Part of a small language model's weights.
Training: a variant of Muon for these matrices, 1403M tokens, 12007 steps.
MLP neurons of a small language model. Each row is named by its layer, matrix (down: output weights) and neuron, and shows model dimensions 314-441. Each number is 200 + 30 x the weight over its row's rms, rounded and kept within 0 to 999. A neuron's up and down rows have the sign that makes its largest values positive.
A block is one neuron, or neurons of one layer that tend to fire together. After each block is what it responds to, as a language model described it from the Wikipedia text at the highest values.

L7.down221,228,191,134,191,191,238,202,186,206,182,185,230,205,198,212,191,215,163,202,211,206,250,269,205,130,214,243,189,201,206,207,225,211,209,203,231,149,168,228,206,214,209,170,195,231,179,148,208,208,183,125,188,230,188,228,223,235,173,218,179,180,168,199,218,182,204,185,169,195,167,204,252,243,193,145,208,160,258,179,193,242,207,239,178,210,163,235,191,232,201,169,193,193,248,184,147,207,192,192,229,202,207,222,194,145,223,199,209,245,184,176,201,234,164,195,205,197,169,219,215,205,200,165,119,175,232,199,181
L7.down446,193,175,224,187,173,240,201,247,187,220,223,191,181,254,235,198,192,234,200,162,158,160,158,178,230,190,196,220,214,103,216,212,169,118,174,183,163,229,169,221,191,210,206,172,167,219,188,211,193,195,200,191,152,210,205,223,212,257,166,212,221,184,196,225,174,203,201,150,171,160,245,204,148,227,146,200,181,159,147,159,154,245,235,207,195,210,235,207,158,221,186,218,241,175,168,182,236,221,195,230,176,176,183,223,172,180,138,242,141,225,246,196,203,182,187,168,228,156,199,137,311,237,195,216,195,190,226,212
L7.down763,192,188,181,167,180,204,181,232,176,159,222,179,217,190,221,235,231,213,214,209,249,248,212,194,144,169,246,173,198,175,219,259,204,171,196,220,266,215,252,158,154,193,202,226,193,212,160,185,211,182,187,251,169,233,239,216,120,220,202,227,116,206,214,204,188,185,163,190,205,190,168,153,217,179,233,221,241,199,174,198,153,171,258,225,192,156,252,193,231,220,161,147,205,174,189,223,240,208,179,178,170,223,169,191,284,247,166,199,155,144,200,238,218,189,255,188,208,225,196,233,169,201,211,166,199,135,214,179
L7.down878,208,172,223,229,195,330,182,214,203,217,211,186,203,202,234,207,167,280,217,167,208,168,219,198,209,171,210,215,192,272,111,163,220,224,217,148,183,145,156,178,192,203,235,210,116,234,172,256,156,214,173,171,202,190,248,188,208,215,323,176,218,241,201,181,197,233,166,183,226,205,236,266,221,173,189,192,176,228,195,188,186,179,239,222,224,206,151,177,185,259,219,196,172,178,208,237,203,153,227,193,176,195,204,237,216,199,209,187,209,205,185,221,233,233,182,162,197,189,210,228,223,211,176,187,272,222,228,186
L7.down1543,204,244,209,132,133,149,189,276,181,219,276,179,165,210,180,212,186,189,171,190,193,185,200,214,187,205,169,169,232,210,224,200,184,224,237,210,220,133,193,193,176,205,252,227,214,160,221,174,199,217,218,202,187,173,236,168,172,197,203,215,174,195,210,180,192,207,168,203,185,208,221,218,204,204,164,192,243,219,227,182,194,172,244,169,195,120,176,157,211,236,177,225,179,161,179,206,170,184,190,220,251,209,215,262,173,229,192,211,186,257,222,177,173,173,237,229,198,201,234,210,182,215,228,199,182,200,160,178
L7.down1593,201,185,211,192,203,296,237,176,231,258,207,240,216,217,152,216,237,220,241,215,170,181,218,195,142,213,164,271,203,185,159,192,224,208,174,162,145,190,180,236,150,199,177,213,126,193,225,194,283,181,161,177,214,182,192,205,168,226,256,206,233,170,211,210,237,236,164,214,207,227,178,222,230,161,194,165,218,153,198,164,237,184,223,245,191,182,254,152,158,179,209,201,204,170,257,211,176,205,194,175,207,235,186,195,193,186,239,188,220,201,264,205,199,168,181,160,184,207,198,191,197,230,207,243,260,205,154,178
L7.down2288,168,220,220,168,207,260,200,232,190,233,167,251,226,202,209,188,187,194,207,189,276,166,164,238,220,199,195,167,242,196,158,203,240,189,194,190,212,230,166,205,242,198,179,194,196,225,202,158,229,174,185,224,208,177,206,216,186,227,240,195,252,133,150,238,162,174,135,204,207,166,126,233,215,193,183,243,138,212,178,196,268,209,254,195,242,177,194,224,108,254,199,218,143,162,210,200,227,134,241,224,174,226,191,148,198,210,185,188,209,242,140,166,177,225,227,222,228,218,226,228,232,236,177,218,197,208,166,190
L7.down2359,215,218,211,173,130,384,188,235,192,209,218,218,216,181,171,150,241,220,200,245,203,150,163,162,125,256,159,187,266,198,147,216,217,227,193,166,226,218,171,215,209,184,133,208,149,155,238,226,217,224,198,180,226,206,170,137,200,181,267,191,206,202,164,248,203,198,201,211,170,232,199,165,167,137,170,191,228,209,145,208,181,164,204,186,205,147,226,175,168,230,215,155,161,257,150,213,203,197,217,232,186,188,163,173,219,152,230,262,199,233,229,248,179,195,206,174,172,173,190,239,188,172,209,184,213,205,200,248
Description: Comma closing a sentence-initial introductory phrase just before the main clause, e.g. "In 1399," "At Saint Andrew's," "Recently,"; also "There"/"while" clause openers and "==" heading closers.

L10.down715,176,209,197,232,154,219,202,215,246,140,262,225,201,220,157,212,216,213,203,195,186,231,199,153,183,180,215,222,162,190,220,231,157,187,223,182,218,212,253,222,244,194,222,229,161,271,156,230,175,170,212,185,233,221,192,191,158,199,205,214,208,243,214,239,213,191,201,205,155,200,190,219,222,227,194,153,228,176,98,212,210,228,190,192,177,214,228,161,168,214,206,194,114,189,219,185,166,180,168,188,216,205,236,229,210,162,194,161,216,173,174,176,246,213,154,165,179,179,214,237,152,190,231,162,181,174,188,181
L10.down887,200,221,228,243,185,222,207,204,163,193,165,225,190,203,227,151,238,248,147,192,226,155,218,160,218,179,198,177,187,192,235,216,197,195,204,239,211,190,195,211,197,231,195,117,221,195,212,241,170,173,201,231,245,135,211,233,228,232,285,189,202,233,168,243,239,200,233,190,217,231,205,239,196,158,195,270,235,244,174,204,187,266,197,216,174,180,205,173,191,225,176,137,184,218,233,163,243,205,169,158,174,222,214,173,210,172,173,278,236,207,211,205,176,246,183,177,206,198,180,192,192,173,222,142,209,231,206,166
L10.down1057,162,207,195,247,234,135,199,201,250,216,179,217,158,220,257,221,198,230,224,216,202,257,179,152,212,247,171,191,217,208,195,224,155,164,182,181,169,206,207,206,204,200,215,192,204,188,191,232,223,196,174,199,185,175,196,228,161,193,224,232,231,227,217,193,233,222,221,154,172,189,149,182,166,198,207,198,222,218,234,180,184,192,147,234,200,196,224,185,176,221,152,173,226,236,219,219,142,217,230,256,179,182,227,164,199,195,215,169,193,241,240,194,169,236,188,222,232,212,213,220,229,247,178,195,179,202,185,214
L10.down1404,212,233,251,213,162,212,184,165,228,223,198,168,196,185,125,165,233,147,242,169,180,187,222,184,220,175,180,154,182,202,128,240,246,156,209,172,121,201,205,185,180,184,222,149,208,242,202,208,184,179,174,256,241,200,177,211,193,188,175,127,221,246,185,242,154,184,217,233,212,207,193,199,183,230,208,174,257,229,205,208,219,201,202,197,255,173,181,191,181,193,230,165,191,206,237,187,188,218,181,186,163,236,174,165,184,198,207,213,190,181,207,186,176,176,228,161,167,222,182,215,154,242,196,152,205,176,224,200
L10.down1536,172,229,208,242,184,298,191,243,156,193,171,205,217,160,231,211,186,176,214,159,209,185,117,230,185,218,206,222,147,182,190,168,199,188,213,180,185,206,187,234,173,236,159,183,191,207,220,238,157,148,215,268,165,157,183,260,185,182,170,143,215,175,189,214,237,181,205,195,242,230,243,228,217,196,215,202,205,214,191,154,229,219,191,230,118,189,188,185,209,228,202,166,172,163,173,164,209,203,216,148,185,170,238,151,246,155,179,155,178,178,162,216,137,246,192,187,150,127,212,174,201,214,197,161,175,230,193,150
L10.down1846,205,196,159,193,186,261,218,180,188,158,274,232,177,187,210,207,233,224,212,213,219,196,175,198,230,232,142,209,181,201,213,203,161,256,218,186,147,188,222,172,212,138,173,194,136,157,202,280,200,215,142,157,189,213,187,197,229,202,244,190,201,192,220,250,220,221,189,180,194,157,212,198,264,207,160,167,193,205,168,166,235,197,209,174,134,204,188,218,163,246,233,181,208,217,161,193,179,236,196,222,203,223,217,219,226,218,179,206,202,163,236,168,211,197,202,256,203,218,225,205,219,154,246,227,201,171,188,284
L10.down2085,188,190,228,254,180,186,242,266,144,204,152,177,214,246,165,216,253,189,138,193,243,237,195,263,152,212,201,180,231,210,192,193,171,279,187,213,168,193,190,218,208,241,218,172,198,196,169,233,223,173,190,245,209,191,251,215,196,254,243,209,186,190,169,207,191,226,251,252,187,192,231,215,185,184,190,212,178,209,167,222,204,182,226,181,230,195,225,191,203,168,188,250,200,198,251,201,202,174,215,189,224,227,152,184,224,203,241,208,209,192,191,199,219,200,232,198,169,231,183,193,163,216,184,208,219,135,180,207
L10.down2315,156,174,221,182,196,218,146,228,191,224,208,185,244,155,245,215,198,152,253,169,171,191,184,186,215,272,219,198,198,160,200,203,214,222,151,196,244,150,143,162,198,219,189,246,245,154,143,212,213,223,234,214,247,181,189,196,214,239,155,214,231,192,233,165,236,190,190,216,215,238,192,205,224,206,197,207,214,218,206,199,132,218,186,224,248,159,233,220,202,178,177,214,181,176,181,203,163,175,169,199,213,167,177,232,186,208,247,200,203,247,189,141,202,211,242,179,197,171,221,242,144,230,213,248,191,164,191,195
Description: Month-name tokens inside full dates, such as on March 13, 2 April 2020, or table cells like November 1958, with weaker firing on other time words like daily and every.

L4.down2283,158,202,188,183,163,266,199,200,154,185,229,198,229,125,211,197,240,177,195,202,250,122,265,165,215,195,119,188,134,230,160,197,214,185,232,199,195,212,227,218,191,208,245,203,125,180,300,232,195,194,197,248,196,240,201,215,198,187,217,201,241,207,231,177,119,230,196,211,210,205,153,204,207,187,229,76,189,225,195,230,266,222,183,172,199,188,254,212,141,208,224,151,226,198,237,218,194,193,203,195,225,199,191,199,178,182,208,228,216,212,221,226,218,217,198,148,144,195,164,217,187,179,228,191,217,163,136,222
Description: Month names after in, on or a day number, such as in January 2000 or 30 January; also in, at, off, near, western and central before a year or place name.

L10.down50,226,248,237,237,203,186,254,181,221,196,209,213,171,213,174,223,257,236,191,210,235,199,212,178,167,202,121,190,239,191,213,202,205,189,171,165,178,175,213,166,218,230,218,174,185,163,221,230,201,172,230,200,220,243,197,139,189,210,257,159,131,199,240,256,153,215,204,242,223,224,251,154,181,224,232,135,242,212,173,134,209,186,271,222,201,218,218,220,212,310,219,203,210,192,195,216,163,245,222,214,200,201,164,218,217,208,165,256,208,212,220,213,162,175,170,255,211,226,150,193,197,197,250,233,233,200,206,233
L10.down347,251,199,184,250,193,158,205,214,221,178,165,175,175,221,255,165,228,179,228,259,173,218,206,170,176,236,227,175,163,244,202,194,215,218,153,231,220,209,234,214,191,187,197,210,180,251,192,183,166,208,206,164,209,246,222,154,198,157,174,249,220,191,205,230,238,194,143,196,261,169,187,138,150,156,209,221,199,227,214,159,228,177,194,214,165,201,168,164,191,202,200,178,189,220,224,199,219,189,220,201,184,174,179,194,238,205,264,203,155,180,230,189,162,220,185,170,202,217,207,209,177,145,182,262,184,212,217,174
L10.down1148,157,202,148,203,171,230,144,187,211,216,190,182,213,197,204,267,200,214,203,81,190,207,196,204,213,203,262,220,195,168,201,260,173,207,175,206,213,216,179,200,260,165,203,227,192,206,203,163,191,191,172,255,177,188,175,233,212,126,213,203,196,165,180,184,231,217,201,201,214,189,185,213,234,265,187,233,229,222,195,211,195,170,210,196,201,215,158,168,242,217,238,165,237,214,178,224,217,204,183,229,186,264,183,231,183,203,196,189,182,164,243,243,194,183,237,229,201,225,213,247,170,252,206,210,265,185,191,258
L10.down1239,199,220,151,192,182,251,275,224,226,221,155,212,180,248,207,178,232,178,133,182,224,223,213,227,209,236,187,245,166,196,200,251,140,202,235,248,209,146,176,234,209,201,202,180,133,187,198,169,216,217,154,194,226,183,181,217,238,215,185,196,199,173,215,216,254,237,191,217,234,148,184,180,250,222,202,193,205,178,158,208,229,189,204,164,224,228,147,214,178,215,208,199,199,241,220,228,190,178,167,179,181,167,204,233,222,214,222,188,250,194,239,251,208,176,178,228,205,180,191,194,168,204,218,197,166,235,216,204
L10.down1308,184,185,220,253,188,288,192,207,217,226,212,201,194,177,219,153,246,199,198,216,204,191,161,194,200,193,176,254,220,154,192,227,233,161,168,202,200,221,176,231,199,227,191,164,209,113,169,169,202,191,205,185,223,199,203,177,240,196,274,210,185,169,129,211,240,203,201,237,207,201,201,219,208,245,149,202,228,221,199,233,218,217,200,187,200,181,153,246,192,193,186,239,213,233,247,226,191,230,246,243,168,149,230,213,182,223,217,180,201,219,233,228,209,171,220,202,205,226,182,192,207,188,195,201,197,179,184,241
L10.down1810,164,180,233,227,188,392,264,173,190,192,196,147,175,196,157,184,174,272,170,188,198,203,162,217,187,161,184,206,217,165,213,189,198,201,178,195,230,139,219,196,173,192,216,228,166,161,227,174,178,164,189,222,235,199,208,218,197,192,180,179,187,229,239,167,174,154,230,175,207,199,199,163,163,159,185,256,168,220,165,214,156,165,228,205,192,200,196,197,230,223,180,196,230,201,226,210,217,162,151,242,207,176,189,198,280,210,191,228,195,270,236,207,181,194,248,194,201,222,199,191,195,218,210,198,225,186,165,220
L10.down1915,196,230,223,225,151,340,221,161,176,225,239,235,224,241,138,203,158,197,187,219,203,238,245,184,183,196,221,159,228,207,170,166,232,164,193,184,247,187,203,153,203,131,155,159,149,217,216,204,172,177,123,188,217,207,264,187,224,221,218,217,182,199,219,166,152,170,167,184,162,216,207,230,166,189,187,188,172,204,137,240,199,148,183,191,208,177,197,197,229,238,232,211,210,238,228,197,258,165,233,224,172,187,180,209,286,198,228,186,183,239,258,219,167,202,168,195,185,211,191,209,203,174,240,177,196,186,192,191
L10.down1991,189,237,207,207,187,271,206,238,240,223,152,191,231,169,187,226,188,258,168,227,241,187,213,200,186,219,217,209,196,175,173,207,193,162,191,183,254,193,212,203,228,197,228,190,181,206,198,161,215,163,253,168,219,242,207,260,261,233,240,183,173,230,196,218,135,163,221,210,174,215,206,140,217,254,208,257,181,176,181,210,221,266,218,228,175,223,217,246,132,230,193,241,196,189,178,181,198,196,195,203,184,192,113,236,189,176,196,156,238,216,209,143,173,201,207,149,227,271,202,199,261,222,228,204,215,197,210,197
Description: Final token of a sentence-opening time or transition phrase just before the comma or main clause, e.g. last year digit in "In 1968", "Therefore", "As a result".

L4.down285,198,219,187,175,163,99,187,241,192,203,277,226,216,226,140,209,176,204,207,215,185,237,142,174,174,252,182,160,219,192,242,176,183,142,231,174,263,220,230,176,187,275,175,218,66,213,228,224,157,229,181,196,196,194,201,186,203,236,341,144,194,243,200,205,182,182,248,219,218,219,147,176,180,260,208,207,189,249,201,199,190,160,198,130,137,222,164,187,193,169,197,212,194,173,213,246,183,117,213,176,222,192,224,163,178,189,227,180,204,198,169,224,181,252,226,152,210,215,187,264,177,183,185,211,207,187,179,216
Description: Final subword piece that completes a person's given name before a surname, in lists, tables and prose, e.g. Ed-ward, Syl-via, Jud-y.

L4.down872,173,140,223,180,236,247,184,181,188,234,145,176,209,194,211,208,162,207,214,199,237,185,182,197,200,199,204,172,239,166,184,200,197,208,142,219,212,230,190,217,205,244,270,166,173,170,194,189,228,192,194,204,197,194,196,172,197,216,197,187,179,188,194,170,205,166,232,222,160,184,182,250,212,191,213,140,168,237,176,186,239,161,188,170,193,212,189,178,198,206,252,181,176,175,217,169,193,179,197,176,218,175,214,202,183,223,159,247,227,185,220,153,204,191,113,237,205,212,192,233,163,184,174,224,210,153,218,200
Description: Last token closing a time or event reference in temporal phrases, e.g. year digits (201-7, 1860-s), after the war, after his death.

L7.down29,204,161,226,211,237,210,187,207,221,220,216,221,201,232,170,213,171,226,248,190,242,216,209,165,188,218,220,217,171,188,212,167,168,177,202,154,186,200,237,199,185,204,194,168,212,162,229,173,190,228,202,245,247,204,270,227,247,202,187,154,168,243,189,173,238,201,216,199,172,220,236,262,246,179,205,214,160,178,194,208,217,216,248,165,204,180,205,161,142,238,182,213,157,176,192,233,207,174,212,225,218,211,234,251,238,185,184,212,221,256,186,177,168,196,252,209,203,170,194,190,209,224,202,192,114,159,150,222
L7.down337,225,207,232,186,226,112,201,199,238,208,190,214,227,254,161,205,189,222,233,219,190,233,219,218,207,163,187,148,170,228,200,217,216,211,161,161,236,212,230,194,202,162,175,232,210,183,219,217,209,201,158,220,147,221,208,219,258,185,243,131,249,241,176,222,162,155,189,186,182,208,222,185,214,211,257,187,217,231,208,242,174,250,194,174,175,200,224,209,185,218,221,221,213,217,224,162,230,158,235,211,160,159,198,246,215,227,218,211,254,142,160,194,206,195,195,206,195,210,231,193,144,243,231,219,177,219,190,239
L7.down988,202,168,161,173,150,115,206,147,181,204,185,291,226,187,193,223,169,204,193,218,220,237,234,208,164,262,175,203,193,186,242,221,212,178,221,206,263,175,233,184,189,201,191,191,167,238,239,222,211,216,262,157,200,218,242,153,226,152,267,228,199,171,184,203,196,159,169,228,161,207,203,207,193,167,221,172,169,211,248,186,148,220,210,207,206,190,168,195,247,231,231,182,238,142,206,177,227,139,130,266,217,193,196,189,175,196,211,193,225,167,197,191,173,216,204,191,219,198,243,129,239,238,177,211,278,243,181,274
L7.down1233,200,171,159,217,264,184,203,195,227,241,200,200,230,214,195,224,232,209,165,200,212,185,217,198,187,193,193,175,212,197,221,220,216,182,183,158,177,239,236,201,183,196,208,133,231,201,206,151,196,198,171,201,182,147,163,206,154,212,174,193,197,195,185,201,188,215,198,230,236,216,240,188,221,242,191,276,210,195,194,222,236,176,210,250,173,187,163,185,156,184,167,229,204,233,207,184,231,208,162,198,197,228,175,226,210,193,173,214,211,195,186,177,188,290,204,172,208,223,192,192,181,222,214,195,220,164,243,212
L7.down1463,195,190,212,186,205,190,183,181,212,284,160,211,178,170,192,208,234,185,189,191,224,157,204,188,180,193,201,232,206,166,187,228,208,192,206,210,153,184,194,193,211,177,189,175,220,231,235,207,243,236,198,169,242,234,177,238,136,188,167,209,205,192,207,172,196,185,197,190,220,239,198,247,132,226,189,196,197,193,209,138,258,213,235,235,209,203,177,187,220,205,196,157,258,177,161,277,175,174,200,230,235,178,172,154,207,281,177,228,203,276,201,168,177,233,197,221,253,220,180,206,218,186,244,175,226,246,221,213
L7.down1478,227,229,186,208,221,218,188,176,241,199,166,182,207,175,200,228,141,190,259,174,248,164,194,188,205,250,211,233,213,191,238,185,246,222,173,224,167,143,226,190,202,256,196,164,168,201,229,180,266,187,176,205,224,204,204,174,237,204,187,154,212,273,196,185,138,151,222,217,271,132,197,225,174,197,220,205,177,240,190,220,195,220,175,210,158,171,184,175,131,203,220,245,209,143,174,230,235,166,229,178,208,206,201,223,256,166,185,193,221,173,196,235,184,229,208,138,161,229,198,189,163,237,240,230,189,246,199,166
L7.down1665,217,213,137,182,210,202,232,230,220,211,203,203,156,187,185,221,203,194,171,171,200,171,225,185,228,149,232,232,172,183,204,221,193,179,170,181,157,251,188,193,202,239,177,189,206,208,206,250,225,244,152,210,215,227,153,163,182,206,243,192,168,178,187,207,229,214,196,245,219,195,237,160,175,256,222,194,199,212,218,217,236,196,222,219,156,200,153,202,223,181,202,176,207,147,220,200,189,163,263,190,192,166,284,198,224,239,245,218,242,167,172,199,172,220,178,138,160,224,218,163,207,203,225,204,214,202,201,223
L7.down2271,251,259,190,223,172,178,186,215,207,218,219,135,227,160,194,170,167,206,182,243,217,240,173,150,221,227,223,204,219,238,217,214,161,188,204,203,230,239,195,176,199,196,209,194,253,256,212,159,234,184,190,174,179,169,183,222,159,202,238,208,164,192,206,222,144,152,165,177,238,215,239,174,135,211,223,246,223,164,160,165,184,164,256,107,188,240,289,259,240,222,204,238,267,207,216,258,242,225,211,156,168,210,222,202,211,171,193,212,218,221,217,199,178,195,196,213,191,239,226,272,197,236,140,199,144,211,226,153
Description: Second or inner word pieces of words split into several tokens, often after an Al/al start, such as Al-Merrikh, alcove, alphabet, Lisp, Kalgoorlie.